config = dict(
    n_layer=10,
    d_model=768,
    n_head=24,
    n_kv_head=24,
    head_dim=32,
    d_mlp=4608,
    vocab_size=31871,
    activation='tanh_gelu',
    norm='layernorm',
    norm_place='pre',
    norm_eps=1e-06,
    positions='learned',
    qk_norm=False,
    attn_scale=0.177,
    bias='all',
    tie_embeddings=False,
    parallel_block=True,
    init='uniform',
    init_std_qkv=0.0191,
    init_std_o=0.0191,
    init_std_up=0.0191,
    init_std_down=0.0,
    optimizer='muon_variant',
    lr=0.00874,
    lr_mult_down=1.5,
    beta1=0.95,
    lr_head=0.00356,
    grad_clip=2.0,
    warmup_steps=200,
    schedule='wsd',
    decay_fraction=0.878,
    decay_shape='linear',
    final_lr_fraction=0.05,
    batch_tokens=131072,
    seq_len=512,
    doc_mask=True,
    train_tokens=950800000,
    steps=7255,
    dataset='wikipedia_en',
)
MLP neurons of a small language model. Each row is named by its layer, matrix (up: input weights) and neuron, and shows model dimensions 304-495. Each number is 128 + 32 x the weight over its row's rms, rounded and kept within 0 to 255. Numbers have three digits each.
A block is one neuron, or neurons of one layer that tend to fire together. After each block is what it responds to, as a language model described it from the Wikipedia text at the highest values.

L3.up499:076118130069071120167167109127179135158084135149191157075144185093106127109160121073178097123149146122065182158050149075116112108170102163141160173096106135120114120129134113109111150103154119132126105151172133127146134135167096131156084051127121137116129152068163137091175167112104087117096186103138089121120151130150133122128128137104113162113120116119112119150118187142148138161080163098066141142143172094161120118151147128135162127108099183161132152129184147100140141139128149131170086159135174148065128102115148090149096077131141131134080132134072139119078078194129110130
L3.up1726:121067098103174106115165090119168151150126116124138156124148160156148137138101169106060192126153136145133174085088141156151135109126081141085134149081175175090183116153160163084121078116083124158128079167103097130144168112105143150159146105091105127071114134121069097141099181116127148107129076160104134169145145119139116092121127092092140117079091072193164157160080142141118185122141093114106119130156096139205123092126131042110117124081166110159116188207143172115108178190110153124118060079150123107083072132102124139174177083175072125136136180147127093162101080165124113118
L3.up2540:077104042139142081126062145157156177134118157111104155139137157152139148133170088103106085122098141176127156137144159128093145177195161154107117144145194148083189125150187147139105106101140140130072132103116173146129144079173138109156125145119106115101116134180061048127128137145118146116146075133177140126111182137149087115165094166084122085141117144152191137197165141105153184160057120151103155146105105145169115114162154089165144072151154125101121127118107198132109099153097101135085116129148093144082060153127096187162104099152120091176086075107112122152157131135166124172
L3.up4372:124155157076133117179127182140099100199129064100063138126079084167151135134114136183141084103121129124146102154101101133083154131138086128139160148158143099099136131169079138166149173157094106130114123156142145109189102172146126117067111133172115093128097156121081164095161153099151157124109150163115143123147149143178089137114122116169102126138160112091132115078132178168132135144116125178212108141122195172138135091099113114147139077135125179173169111114106147113089153157170117136162101146117100107103137131150167079151112065087140114177113164106066100101140148125122105100
Description: Single digit tokens, mostly 6–9, inside numbers in tables such as vote counts, percentages and statistics, e.g. 858, 751, 28.0.

L6.up1477:044131114173141097137070176141128157102112117135116087160120139178145142155087125154171099152146196164103125151147128165084128157158150132145213105174144146206117096114146153180085110093091115116171145134098148137118140160133117091170117122094105170085145119095104146130128136113144156111201135178103080083104186126165133199137074138113150102130104117100137128117064133132108138085128151194148131090143103098172129117123191077123071134091107089117127142158107168125113123128114131114102140181119122064157104145060102092129157135116157094120055103057137112133110099167141140128
Description: Digit tokens inside or ending multi-digit numbers, mostly high digits 9 and 8, in tables, years, scores and coordinates, e.g. 1978–79, 98.2, 79th.

L2.up2852:165132153148074099106096089130146109119097131103169109134145087085180158148151135147099168125063139100164125109163130126152186102179104169091119092094131124195144119151126150116161134082122185076129072148166093146127177109104168179165117088148136154136179183134123120131118146130178128170193196163151129202131167124170086142150164150197118109111175060142195050141155064140096171167091139151087079118078031117125151067148161107161130115157173143094091154157117142142133119206132101111143152134107104105113169149102117174151133143121127039158146169171115190157082096090128133191
L2.up3180:117122146184187168102115055173163157162065186135128176098117146070096170111094167113135163129152141137145118154136138088148105059146095111143122127088147127136097017101117175107164117150111149108174123135115106110138117161162139097160133115153152142081085157164098086120205195111178192086151176147159129185175125100111118101112187093141110163119173068166141082146093123143087122083140151116180135191149124110034131167144139098119100119168181178134146149110184062091122160090130120176177191138170101113132120107101129151185153180140061100157156145072080136139126168130136100156
L2.up3196:159161163177129103130085113118119160151170128134130119112061108149177100151138152172081177176122159097103094113102242142161173108117120134123105114166115159102125082083132184117141170160151074131135093155128215120074087125115167118149164115160091143089116134148119058160168144085079149089143177192149128132173154150069118119117109113137122137072155065127150099133100118140106185139162143088118103109132119160160141108178156085184119101097136114122088135104136183112227050170089137040120135169121073103089112180099130070154115154091134173154128133139103153108099137135127148141
L2.up4533:077112083093170106163076115151140116138132151133210151109096095152154124160152168189164149177126136067141092037167135123054150118103151102125124120117159107121147104092119163184121120177140118097126134092218157171088073121125148114090133121147120158106097132085138149146163144127139136169117125120100154132161069095157098124125154067125089148083167151085139084095159113192151208159165114144143148155147109089086096148144139127083114072124122126142151094134151103183161114176076101108133131143141178128125126149133098105127169120121110128179103126104088157135108149139181087141
Description: The digit 8 (sometimes 9), alone or inside numbers, in table cells of squad lists, results and records, such as 8, 28, 2008; weaker on biography verbs like died, joined.